MLP neurons of a small language model. Each row is named by its layer, matrix (down: output weights) and neuron, and shows model dimensions 16-111. Each number is 500 + 50 x the weight over its row's rms, rounded and kept within 0 to 999. Numbers have three digits each. A neuron's up and down rows have the sign that makes its largest values positive.
A block is one neuron, or neurons of one layer that tend to fire together. Before each block is what it responds to, as a language model described it from the Wikipedia text at the highest values.

Responds to: Fires on a number's first one-or-two-digit chunk, often in table cells or statistics, such as 32 in 326 and 27 in 27.5.
L7.down91:526480458489522558394531460473494509471476615524552407432499443554523541442516431461447539461523441436460540485546428523523480448537448561565385525576461511517440509524457514543439511543410458459414510489382419368464458594548551532505498559508674503465494500459483492492553510462546505488
L7.down166:503466539542584553449531507466466518480492465563532476493565498441525443455490546508493563434545560469486448524397480434552453453555576544548484541499424538485384524584576528485562520529533477558510527507477569501541539582468545445470524559504525546424564474495480533515394611476544570458
L7.down214:569536455519449412451460531520467527547551565553509584529459411424525589468454417502509476524562466492509476494560473515509408446522511572456475516612531451484483434541564545443482648496438458500495484528487410508517495473553544439510530512502567459442455418415494493508462533506461501604
L7.down383:478551527408571479433608533480435461518452527512495475513578555525591477580510467558547503532476534542456546538459531542563452515433456478608499432474479547546545532493473509590523556560498563561502560590489480474510415502573441410478525487468479497443499500536477468522451625455519550588
L7.down488:470498464541487540407497470557430493580504534470519528593403505505524516455510496428498578459512485502568429565534576540546440522455528547564579534527480514531554507556518537501578475529453478450499511531558481511433542530470576489426498510490489501548477438454506509572447507477450600465
L7.down514:541617556541550517448519589475509516440505577395543515544463490591539557457561481466502513461556524521454526419482574524588481601426473461471425475530525510508473564579517460502466565541525530511538544548520537454532440439604441487461527449503523495619514513470504556493477530498573430510
L7.down656:581534489576494475469508516602461486477518543627467459549539562498477498439509472529516529484492496485543620527552496540452513449547535583497411527501360526413540537534493405495475493550478453512434457566508386542507496457484434505511475477521470451493541491444556481547476530461467508568
L7.down691:496472455448470592554540543492439483442538581545457543553501386469535445514509561594420446431561385470558545461522443439539490430407422378545557525510490524471558531461494546553480520519472496449568491499466529602413454433356492484500522578487507561517584516409651482525490497468450539484

Responds to: Structural tokens in wiki tables, infobox lists and headings: dashes in |---| separator rows, header cells like Party or Team, field labels like Region.
L5.down50:463547452470498431530545493497441489476522515508563492541523533549529434505521568439509530578446431432524495601538497512526503441490445526442545454432583529411496623530466575504511502514464436520617577527519490450521436465486494530484511521537397514481527493449495462506540458530547489518
L5.down505:591427593510481437484547564626456514518514519498462474501508537436501510544407476603452506533491455537489496513561535449561442461559539549489390487503396559516537550503405503357536422474488471476546549441491449514553460504525515527520473591439495504526535509449375499478414494479469451465

Responds to: Fires on the first digit or digits of a multi-part number, especially before a comma, in infobox fields, tables and dates, e.g. Capacity: 5,400, April 26, forty-four.
L7.down5:559499548523494502515547460401540553584566553438461476441458500563526557571532406490507476442474504415583507483488541460522509513415466517625533526423467485484493455463454462462603490591547513467504498570515551535562465504590467395472479501547510463491484601521449470546474387508464454503
L7.down54:437441577468502485472555429502485458602453519547513407441472445571487549540462485483491426549466535567437475488493446520549483570360508472551561563497516431495578524579429567477536518529483602518549546523409539477514481500509459474469531529452441485536574466564414418481431491465459528487
L7.down62:511455469483497524530452469507507412560472470524396541506499416596431525440484546524542438524530536409538498564427514505478502461529507484634557476443467475499507547430545553522505428568500487538527391436480613424464501604465459483522456449649475470570491452559422433615563498416481514511
L7.down77:465499511566478477489519511531514441537430502567467449538521469467520571521470452415475466449574557504582535497402536444546538459582402536558555496413479531497583406522526455583519541508508508416542471457483468454530488491519441477432470515496365531449476451521536483435495471419470451470
L7.down173:449491436388449541474590530483554464486504494565515471562478525404485488411553524487403549476455557426546489473478487489626452535554530575459664496501563469529500504487549523514439457620465393517419454481440481522562443588473443422530513440520526540447529458481527421465469534518522568500
L7.down188:484467536493393549481587411451411496546537356526556403528585426502451557486470472530519555483499495540449490534428522485476502499501473484478478496476437464492463389489476537554404566456502428508461528469422534470483471548477475571520407539474560567484506531430487647458402517549510435497
L7.down478:510585424469622474449502576554471505639571625423555478586472534548435479560570478439477503445555430534474585475497463395429481518561530463528557493547515465553497516510515560578420422477519578552516373450544507545634560549515516534501511469559475576457435498427521448517535472494529543469
L7.down601:519482522470552478483507487400520486592410538490555387473490476535559551507522555427499396420449508511530527460472518479515527459420459516420534487493495546522593534681538421515497492494515440522485428527516498444486515509449488563503436500542426452545508517526542469585536487500565530493

Responds to: Word-initial or mid-word fragments that need continuing, strongest on "rec" starting recovered, reclaimed, recreate; also so-cc-er, Ber-ke-ley, Ste-vi-e.
L5.down579:509421450426521528630528501579573494516586478486555601493536541498549557507521542454420488494544535484500500412563505614454545440455530549519559431473530564509625489510554434480524526541550512477513567472443552507444490522529482491448495479534397501504452459482374476470544489530513563502
L5.down586:440502537534465418485419536554499466482558488468560464511519406457458439467493600487452570599517433458498470581519498488438489389510515470414583506447600515500448505506477528443541500591436498519547433512498530460521497574453447468482475512582405445570576489514448509611500476474445560414

Responds to: Opening sub-word piece of a longer word split into several tokens, often a Latinate prefix-like start, e.g. rec(overed), inc(alculable), dec(ent), am(ino).
L7.down82:507513493500481472509517473538523557481453552506518624404438506521502519482452515471552575484382477551479486461458519511472542430425446515505472579440510485533562486548556528638538419519493444470507514448459419528445549531495478536416528395455390521471475506450436491474466568476444455443
L7.down121:406495518498497489491526481505481486571516538510515532472445465487572508467569420433442557479424444481566457555474522509474414471525492501406508600458483522479488439474519479534550568560568509618463511572436524561553505487538528602492509601441408431511504465544527523569567584433390463530
L7.down165:486485481505430516550469481454438504464569493371424419509504465427539516467429554416371447496512407538565576469499493507481589515512600557474447434479518497474454435438503529528454558488521463462486399451520526596399456475559549478491492539547423528482506454500454461579492547485557500455
L7.down273:427539493487519551574445616466539465476547445515461558441441522486476535487566607509427508446548472537541486553610459513506483569491445495505512529531495494537490530482471530543457473433488440555477518483474463540514503669526492478584615566501505434486466485489520565543537491542567494542
L7.down450:523511560360446613483576538411556491496453511632496570486503496493486467482422593554568483549497480483505526516518526437473486470501516554564501468512490529565455554484474417546615559417520480516488492488470578551493440481510493536472490466528537451468565582463402543506564467432498575507
L7.down549:514513576601495466443445523533439481516513510502483570573506519465463493456505512545517624435409577579467417486426507539507548454450515526477521409488522557569539533519436558404418479466486387560452492474482517411510474510524487484514471407494540560515377435453399480467399509520554524583
L7.down554:536555577491446573546387430461414478453536487472498556506507534483488434582495559477510503452606512451568537456449571526520525572519400608469548578464512510476590576512585488511505495549458586492477544491496471493492455545474532468583512496559559571431457496574583566537479530472448486596
L7.down572:479484509472534471544523467533479578509513411502550495453474560508435386535534497436541545546564548486463497388380600439310616450496364559557459504466520538567445553426472551525571483485551487522481522480474465519540487496411480513519488553504493509572513561492508569515538558511456487489

Responds to: Header cells of Wikipedia tables right after a pipe, mostly sports standings and election results, such as Pos, No., Result and Candidate; weaker on the odd prose word like called or all.
L7.down14:515531489592522451433475519535514449518495466448481498499491518518532494561481483472463434555495515478613493420481476485515458460470534422524552568525561544530506594451427630532515509590496496462507479575530447555554467554564523449565543451602519448514466387510495459464532573495468585493
L7.down60:453551494419531547417471476430552547547547564423451496464505507538499433521509380591511548528594486519504432547490484493483606495524594445520450492491556446482584571529553465482401511564421492446537523484489541493517424512549494610474485585408463476461556535567523538404554459502490613496
L7.down143:504541484512501501454573408576451437478491425408570448494552369483489459487472440542438462429542516518514519458489577533603457414570482558459517556561461535451397559485461496486547570607498481489483480527509499568469520480536485475548486399470408541551498523550532519575507420504619461575
L7.down371:535533479491571469440347496484591482534498568476473475496471437539568484458612454472454484459504489451500498499587508498531567541499524615542448531534369521569511458515550445454527448480555487484522545577497500530426563575562475619493476524431518473504441513587508477431512451558461455501
L7.down376:481474479561628497534565493488453563453500556472564560469545569500511496451524453447529523517500433496427577509509449549509493509520556525515495588516469525472470571449519460440473494513541478413518446506511516512534445403518496556474456480492126554511474547492454437460548488433497552447
L7.down433:516590580476406572534533393489438543399501470540561417428447458497507536469419481501533512541484525483514487486484578525515482489429530472460562582466429471452553501491456511504385511536483453572528516561399576544534510485510573487479534436491520419478498487524466546491545460441590515454
L7.down443:442492559537510506512529508511493475482504469513524412412550443586553528476422585462533498648421563457492435497550492478418490441479513442568485511459603498467478474421419531483506522562489541478450571442546522591484446515486468515565433518404464572425486476473447404447465515499479497458
L7.down515:525434493483525533661549449464439520516508558458438441472499525534445575531492417503481508463508551593497503484472527563501484652499568477542528484485532532539599477509556387501466447507475486581413539511437478535531480423447533556479537489431589501529466465599492498467557379507534538427

Responds to: The main verb right after its subject, often a quote-introducing verb after a critic or publication (wrote, called, declared), or is/are.
L7.down6:490466496367522544473550489466471550474556485478512551445447469457593502446461465502523445410465480556446500495443448400549608526514536384558505509518454536456518464517448459525471461510496544508504498516457503569606479559533469465577492487508364503442493472490480501460502535503479525531
L7.down46:395441468508487396517507426476465497476566440523529461422538558520441465500422628454475563451510531474513539603474479493430454605446528538529505589480517563456494472529567453535456503482516493599532533462547539534474485437555456480537575465451453470451444578426515488501510568487560475534
L7.down108:463489502561413541482445581471407510515499560497414475564411502568608556510508517463510532486532470472476550544480411512512441491468490441565511518592568550535553460412461462529460529500478433573442543361460453449462532548532471451626576458507591460492614533458339526431474567515492564441
L7.down210:488547469524518411395498499531500519534522469454506456535511539453494507526533553489457510476429509473524625462461495435481512504508553557581432506434491502449519486449479482487501506608400527554505530434441492466404454539472349563439474436544628501465597481592452465500523533419514542604
L7.down294:571609535503487579526500509513406517536523490576549461493459535439427574533617469452477469487445534491536462521458548461485499571472479590402505525505546486414558441452476524468540551458428520532563432528473484470529504523538552586533505333433581611431516508555473498584528566509525450516
L7.down605:509603474493555545502534555419398555452551531414496484486534569525540480578499426484416395512527454622511484428452516493464499448475463575510466401589503444485542505489446513515510533489572457465472468482558433515477526520502530557487436539486510474451404458469451615508458464422484531493
L7.down644:448470540541487488438527575360513470510488549472579476518445382574570630505478501543514543471497538467460470435518513510540499510551486427493455522424554486450495507535491498434497480434478452603514532519413386420494421472525440482508544507568542478555445485467567504405513463566417501517
L7.down671:550512480400556553520454447477601499476519488529570519446521536447556469429557530561501489600527521443505544531503513488614479548479491463426501446391555458508525502503562486467470460435479484554355524581500421546546488524419549516434501503488350493459407465567522517439543418458515531550

Responds to: Superlative endings and ordinal or ranking words, mostly after "the" or "his", such as earliest, youngest, the first, the best, one of.
L3.down460:513536544468607457453437427557434499465501547528494463524561476405425506423577558483556537493505529540468448442411546418468497482554578530539516621463514481397500561537507373398513493469453560462532477456533418461473396526510491477458568525383639540500433504517520345506464572446540550447
L3.down498:485585456496520543426504532428420497594482568427532500445456473515473510528489555580492451514525594434513515447576497511511509550559525487514531565595461467449565559575541351628412522532508415469581533516500444484568537497551466447501446497473494495515498465547541516412503505468452479565
L3.down557:592530579478489491524430546511537589413479494424420553484480488526416480489541463428595464425479567532537536587463525540568493474438521572501520497518491463501551477599549508490428551591580459541481450501476494409480489492500573483518501487459421479529504546538443513505588332430413545498
L3.down607:501418551497488599436456487474460523520510540488460477478452544495483495500588504463496518426454560405559452492467502452469444594530492441527568557544378424516511493481504481494508448484537469478579555526405444447461485565447491452506478523508477449425484425507497536399531447520606589518

Responds to: First digit of a match score before a dash, like 1–1, 6–1, 2–0, in sports prose and tables; weaker on an/a and League.
L7.down70:548442541487568584532498486496423447497539502499564539407461520559452476470499450416439474494599572496477481483558525488519577487522457500599424490523575536541490478512585453475457442462433478553491542506523438514557468462506559463553468459478487494543493544467489508433524486518533431506
L7.down95:543459539440548542527556543489498505534471543493484545556567460508539493498508535478551602413419457514463490457558477523466524474456483566516527537450478511512574536416425424445451541495460449491508519523542552502529434612361478553484545464450635499546507488591489455587448560496463481496
L7.down130:510448468465557495451451520444546471455514553583493464504489622506537447447563428565546393481506445466624495457413487463548443522487475438448502479438437472529498524548451503483482512515472505484537529481485489553490420467508527515434474470500519455515452534422531627522552382481433470528
L7.down229:485564445417478496466512538543480444519473430548447441535471547512625613546553501497543486559413474331502408559484561507461472461484565486479405519500581546568473527557507471476475554539491467429555544449457540448511470503512455445456566483500414460536439408496521518446616518522538477536
L7.down339:571557568494538492518408476471466451453444514523420549566426497482486453541492524488542449542517462431610496553506503500513425455489536491473521552456445564499578550495496475632482549585441515516524429494513505484429565529527518469565445475575527474476524520460537464498498529535414490441
L7.down368:524436509474571498499409515493521498468516453512495544521474454531523443594571399469493430498386537482473455434528684541487409496427532422579536453428532440462502451529510511571416516553550462471427521509480538606569476523535429491554535426378488559443450511463570586463554475474505490482
L7.down485:569450514506508486465471560520538524509507466498543514442533466475450547430486462483500441461523525456624504615466587494504480512431487416567554505506459484544390592564497457404553462503465449401480373502476437502609558574389506596481460536492413429477512556617542483463498515547522512539
L7.down518:410467513571536563396463448514490460508438605511519502575516528440444491525564504490442424459532385540529505472449476512553494529464488509401491538475515485515440584454450583471428501433471406544475528570440524533559513515509506495504413470443651592526555472510472476464494473524571524513

Responds to: Fires on the period of the abbreviation "No." (also U.S.), mostly in table header rows, and weakly on "Year" column headers.
L3.down142:551505471545550527377387455403507464418456520476506533497508472516508603469498522521471560517496470485435435580536420578489559518554516519394484546532453487495549524479499404455522481532558529408452530497538508496487522580520532548466496533415529471498467512519412527510434500375438478509
L3.down206:438505523485439512458463461413461578481519541520530439417551489463546504388481579426499498468423547426587562584599531560572496576473525541517495510601494442506473491515504587499552472556533505544588424497482569468513505434572457388554447544495560455580501434455503584447439496474474601592
L3.down248:487526457520488508511455528575427453491481562520505489421486579554551512461474457472481451463510519455517525470477601539442457511424462452517474460530466424427494615506507471419453484483519525489546554410527529448476479436537483410553471511513529465577416556506491584452518488623456526558
L3.down455:510590513517419457473481443468544574412460493467544439459477545596527480538498513433546456527556560524417476598550527518533457484520440535420500521466478428398543544480467509540549470521458541524553530547535425488494509517506565499562451576542640512479529498451505499507551500429502431440

Responds to: Fires on the indefinite article a or an after a verb or preposition, as in signed for an undisclosed fee, made an appearance, scored a hat-trick; sometimes on section-heading starts.
L5.down431:543487464525533528415495468441449581488552523462496531491511511450472450447465490510556578499471546475522601616518510515560439520524526456432514461565504564408404479543484504499470518506517431483563557518526474458439490476498492414534474542591304526491540394553552487523434424539494366522
L5.down489:494542515535492422558516529465494506529497546532453568473508405428517516465429399557446501537475549537472539532469513525537581494530475453445422510569524574440521567483553552480485531502490434523521573512469468559443496521513527497481495488517478531464483426428458424553487472482358466462

Responds to: Words that introduce a count or set of things, such as are/were after "there", other, such, these, several, some, among.
L3.down202:486496484398433437535476516430510539493433408558485522539563464485582538633518535546540520505509459536488446467468476610489516507493543508511426495569458471537611475477533490665544579507565503603499485471514492459489479564566477541426465556553530522503497457493520495490483528570539476492
L3.down339:547463419437520522475476487512407562570448526412461497526558558491469585522487514601543463505552566460520422460488504481502604577400499526492539529535472490474566500496544462482503527571541420540532548516495458444499483571605537476503410530519549534524556525547488480555492569507399509513
L3.down436:548516536550466538485493515442488379525484523463509421524565487450544567527476333521534525457521478504535476488558475471494487486489483469545541396455596439429506408566458473512512456525484476528462458397517562487507481544572512560499542524603387467491410498442544477484475516559442416617
L3.down540:451447480466483516540452534457585433519427466428448494536462510548515593496465506441363532517503450440468448580503541506371414527442516599475431602462422558528518483461534457445444466448506404511485501524483495496639449499526528541537511516444465473432480591499521513483591511552458589411

Responds to: Fires on the first = of a wiki section heading after a blank line (==History==), and on numbers after count verbs like scored 51, sold 70,000.
L5.down111:497480502537533497468512471472598442489442493528551521505511538554506476535462491504512516509495554509538525529506485549510449482561541489483469502510442416506520519556500500537500504489467551478468528523472457490492450425498482515514557482435600424462551531536490502470537513499498462496
L5.down321:525450450461525405529496543479508537589452465561474525471473493462492580517467502494565520432483498525436495491512456572514528451442550470488477415450427529578566457599550485450453410461505458482506513527530493491538415543550551415537522373577465459468533480573560626479452443559620450457

Responds to: Verbs that name or characterize a subject, right before "as/for/by", such as known (as/for), regarded, described, called, referred to, considered.
L5.down253:530515461574511569383517482575505475535499470406513426403559472550515426496506487526346502482466458523442487480507532583480489454461478491595507537533528537471478411537520516501517500523591531453527420506472562542507436469470517588549502569426602434563455610456571500476575432582523485517
L5.down373:429570608381505371390505526450542523499484502475480516506490507508527561416545511519460567451536558410444432600600577468450435462464465457471413475457487430461536449575478558490469506446466400499567534512453433526570516476446543445519559487492581460623506462428546453535489443516546604516

Responds to: Blank cell content between pipe characters in markdown tables, especially after Total rows, plus the dash in |---| separator rows.
L7.down1:466532606530582520510443539476500529571388516442559496516446555496561527452568511455440562569549504483424446463422430499455526493607501545568460510575423530383473431522501506565490391544479539538490471507552419500492472615498492481511490435446418498497551501466481548504438583436463518522
L7.down363:563590511510500498556487516350478514525466440459473522471515581507539502516461554470518416485431558545524451505534537549465543494419470475531466440437561523595529500404500557543555481548590519464414478488560541450496515468514496516479511494527379514479474502517507537496503592465470476479
L7.down374:438484458570483460536403568529496465454449428483482525445489452493499525454428516485426523403540547439570490509491503445515479480493503529504541531532470425499493506506407411523486528482457495521532506545533542509552508508452456536450539548498346549529531609477518563461475477499535514551
L7.down392:472470606513476485459490465564403468462627527484488387432578464566445534553576497505525403556527438512487509473499520457442429448484494506496516470360578486471499561473539490476449478521521522458462525542464481496490523475523542492505549537540433488520541413451489608557354465635551512447
L7.down398:564575509563491497455506422494501610538547464451504444565589555527396564535533513538557637506474493559442526504565549531474397507552597527461496488481489449484541521456495469551382442559488482500491522475571479475445494503588509479527506454505439502456518496556445494510450580483460527492
L7.down405:434490557519555538419517420572468529569458484523510520477504552477505491561544448468623487568454639478547472532524551507540451475498458521515524455435482546503482517517428504508431465512518548502482434508532475470549449436547488479507417411507462508535551490538455492544531471470497490519
L7.down567:532424526595506546537526521495531478433473488492399481485457438441520527439505587531608456457534493544529553511537562502453531555554575579447469509508540531496493521515489446500594438549466541510593524587505450582493495481533441516493476507491475387478432562530486460534436483586542482481
L7.down703:476528537480549392441593458472539566416516512504493502545462450570617561499551523488487560537571486518538505423425565548538424536537450490454374493501572577494497500545573521553488449450475414462467438523510536527421524522529515522571457466413497454597611510425488533475404439480388517470

Responds to: Sports text: the verb plays or played in footballer bios, and score cells after dashes or pipes in match tables and goal lists.
L3.down39:461470490395413551482536592511526526444495476531356539543419546513520527480512380412463581385527487522540449543494479523478457517457499490527477483415495478514515541494461549531546412541509532523561493457462592487504486431533457580420498452482475421520633529442546566447566461556553531541
L3.down247:507439529526434573462562391475426554522561505577482486469514563493491466526504480474433474456470473409467555547603493410472574485456530515469491529585482527417499447586521511475444483491515446495529484557451478529463425568498521524511581585505586420532555549681578483428494467515514513484
L3.down612:424468478496460462520453422542510455425516548477305378526467512539543477520552452560481473479633522601475508488482516558431419507544491475416531533483443601528564519511494465514493499473461505552467495506498468508425526555504434569447437587521647509494506646522552533527530481541511599583
L3.down649:474433466532481576468474541477426531464440532569420500487433480521628513497533397568459519508459508494511619523472464437489538526471470423441547561468508566474465484501478562497405402531474499475476483559418518503447517524478416437402547520508520494567486451542495533508609447514485532507

Responds to: Hyphens joining compound modifiers, especially centuries and compass directions, as in 19th-century, north-eastern, Middle-earth; also date-range dashes and mid-word pieces of names.
L5.down90:540499553495432485465571442481577440483438476428500448555573484491492441578421469517546468418538502498545490497503561439481523579493493479481546525469468444521467560376496459435560530513501469492504495529632608544511508551526530498576507473504529402567524474495487493551506538428414438542
L5.down674:554435477548493474502475569464526446429478402514479429527512494503528512474507518612507497491506493492476523580497426496478558402509424458511424522414490482412497560536446484552485519566431466533440400477503519529478435506414457586552465468480511460488552574489492500434543460484409452481

Responds to: Mostly "that" right after speech or report verbs such as announced, said, wrote or concluded, often in critics' quotes; weaker on other "that", quotes, semicolons and word pieces.
L3.down34:445422478399448568428557494453474510521494538553425424547470479515624528560542511497485440486568428557501504436491548441487479568463489455492531429531534494477445413529483516555488424524552600472527550489538515546498517521546550529504474450507462604498606523548515446411427419477512631533
L3.down239:557436515467480434512540582500439532549536510546475557530481499496475462500550555563479403420420514498482505472530590496516552479442501516420540516533634542545458505595508500565549547548488529462502500470573504533548389518531467424563430486545558455630507623526405514542466507546454550536
L3.down470:558507585487549481446465436511613465507469572630510527508516493565570489618474478518464469513480535468433464486486448501544447546543472536515493453518489493452499513498563477508420550514517531523454572498481473513472569486505483485422438508489450422500474396510549474476494512449454499519
L3.down548:511454481518577437569473619550449524494451515557621465553420530423452445492534508430538476483499537474446526468501455487575498420524568547473502474541530528544572400477446497492514419544515524554501447489506439520416489527467516382520567591410431514522477512540515517448436508476516444486

Responds to: Three groups: quantity words before a counted noun (two years, over 2,000, 60 albums), table pipes after a dash, and word-internal pieces (To-y-town, E-ight-h).
L3.down171:569464502468442471523583543499534479473480492569467501452464510522450491522538504448616473561502513469446439486443456408551557574550466465342402476539538505494509477503532510580514490535488457583550460521535488409490513560499503539497470474465528531450430540574468463468412443518527437432
L3.down267:523522461515535406502539474532531472524472527451458502573553564446513451530494516469551556466560505507443457509456488454489406514506503485448503548470458556455603558518546604532563511521506434551481536465530464468556570556525434517570482595556459547432485423502482458473456521419423490551
L3.down276:460390459450480438315491525469440451487537618476533503488503507511521491505469596487504527494526509498552515364460509372443384544472491509515518576533575524515491461594497423558504548573447457533517519429563474546501543485496540454469454449496530535533543532508483502485425488545505487548
L3.down473:542466540501481549464499501481519522579469616561502569529501443406550577572479489505469495382501426491501541469461515608410512508486528525456508505506425394530503476552488420632487588586506475516465510614544410486455556538476472568435520495514498455495480519551517460450431537508500482491

Responds to: The verb right after a sentence subject, mostly "is" after "It" in encyclopedic place or thing descriptions, also "are" and "does" or a comma after a noun subject.
L5.down71:576494532553530486383449416530516521527483524420433501547412507522605511601495485355406512431468533507482550488513451500487515500554476507573445488532504544550514472587459445440570466501447484440480478487392556495488431541397516492477487603458404546432523528467518519508469508476584463492
L5.down217:589538510537473406526425597448490518520483463494478499492564497569496498519437499419577536401546511474486472598523432549521431559476484526501444427577522498504481496501534460516438560465473446493572480434466509417535437398489463517537568499455579481474497504541477470433429462441549463476

Responds to: First word of multiword connectives followed by as or to, chiefly such in "such as" after a noun, also known (as), well (as), due (to), able (to).
L7.down30:444580599506588460519476515484471473582493512574495475485399569456588491489484476499528544475501521508519541595526538515481449473487502518496495467509550607490478451514539546418456434507471441522465444450438472553523472605528514510534458546477556447515484589500529538439486553520426582484
L7.down66:427562528530564528457553528420559449483431563559430506455492509471523479567516518417522488447499491539411518505470532435414467453514565504530516499637527512481426481512581507487570546426479507511578589410430443497502490500509503473591546550509393513478414473593545511546486549473440431566
L7.down241:487478607557424483470523502514542418465547509517534588509470424498460510473513421539562539451465541559447510511522469472454537493460549489553403459475475429536450565475501484489510569529485425540481524528429516517579528475502531415422545417585505464524534428482448491492502482499481522568
L7.down347:506535512412500516401441551503531442472458425471563521483501454467606445575573451429509522507509456458393472523456463444478402463489537443514555518398431434564493478387596532521478560463452527495443515479505478421451478540436450559466526594522578436485457478565511506584457503507462427534
L7.down351:476414434475481507508526595510509442546442449549560514547599491459445535482553473440491519439538541522552389469501463490490478492567472429428473489539479522492441519510488575562451447502501520527587457615477462452490510499395482554573547505509440470503585562468491533378387491516464462463
L7.down437:430411486624526510499509558505447378475521517490436407488484499587404521568550514451476443518486481524524482475489555484521413509564423448548547490548514518469532451461605453484560452585488511501508483566431490494535603484521576449494492521506530535554560531510493472482498514488603503444
L7.down492:479524557485549542612586514454477533440449525477571603440513585504451530469537627430516604546457475549570490450531578577455445544435438482555502518438494577497500507445466476483481528493517511561596560458478565529516514409542488478432523489511388487531505494427515521455517499390444495556
L7.down637:490421532589639437516473409595551392513525479505467483485576495503486580550543510513527596418510425510501433550520532491515531492555551484486450538496563590509548429515453465415494470418544496509538425477432462471545544453402555458509470491468488444465505562453507482456478450506566438499

Responds to: The noun or hyphen completing set phrases after "in", like In terms, in spite, brother-in-law, and the dashes in Markdown table rule rows (|---|).
L5.down421:546505578485543497439645541461601477455536483452491446445489554498523540497463564475480556523473568437628416529509554538539512540552513531411552431602533369542491621482545566540588522577525499439497456463503491501463500464505530604504449487443464476370496449545449461554431533490554499477
L5.down603:475504539586493601511450468518488535472385492492471452443520482495473516474538504469604486480465506511524444481426546507505430499362518444464549423516439482490460513432456508508494462557486431498536535551526540418415460558471506432553627556464623494541523485592500475455470426483442533469

Responds to: Mostly the closing = after an article-title heading (= Arzviller =) and blank cells between table pipes; also as in as-well/coming-on-as, and mid-word pieces (dep-lo-yed).
L3.down235:504500508558453609534502544544521475559525538570502429448522536505432485566505487437469551484510503502442537441531427470510458507481528519563562430524490485516535466433458454569565526590540506517489501537515607545449492495527473529448526373538416590489517455478512468511570514538512546478
L3.down277:488510485488523397540460555543461443482505406562438462486480496549500503552546555479462534398550502407542466523456447426514436516483473570500404518389558505488481475465475571573500512568504547480449524536497510546405468390520525477436407512468520432457411464468528466510496532564469445481
L3.down346:514472532519528454464507466478457463423566525478503435486544511514558546494464556448518521515516495392549370536511521529497480460543520526401476362413553457515544476462551531429429490467393509589485482570465542520384528563477505452454509520494427472509461548480523487493572509474520443408
L3.down414:445488504444505583381460500519425508535493452438600446531601465430512413524566485554531674541520458505354443519457465506533532517449500512579609406447480454494452598570490499496520495537503475505475525424476444499486483465518473519491489536439606528422425473498555499491429499477497468509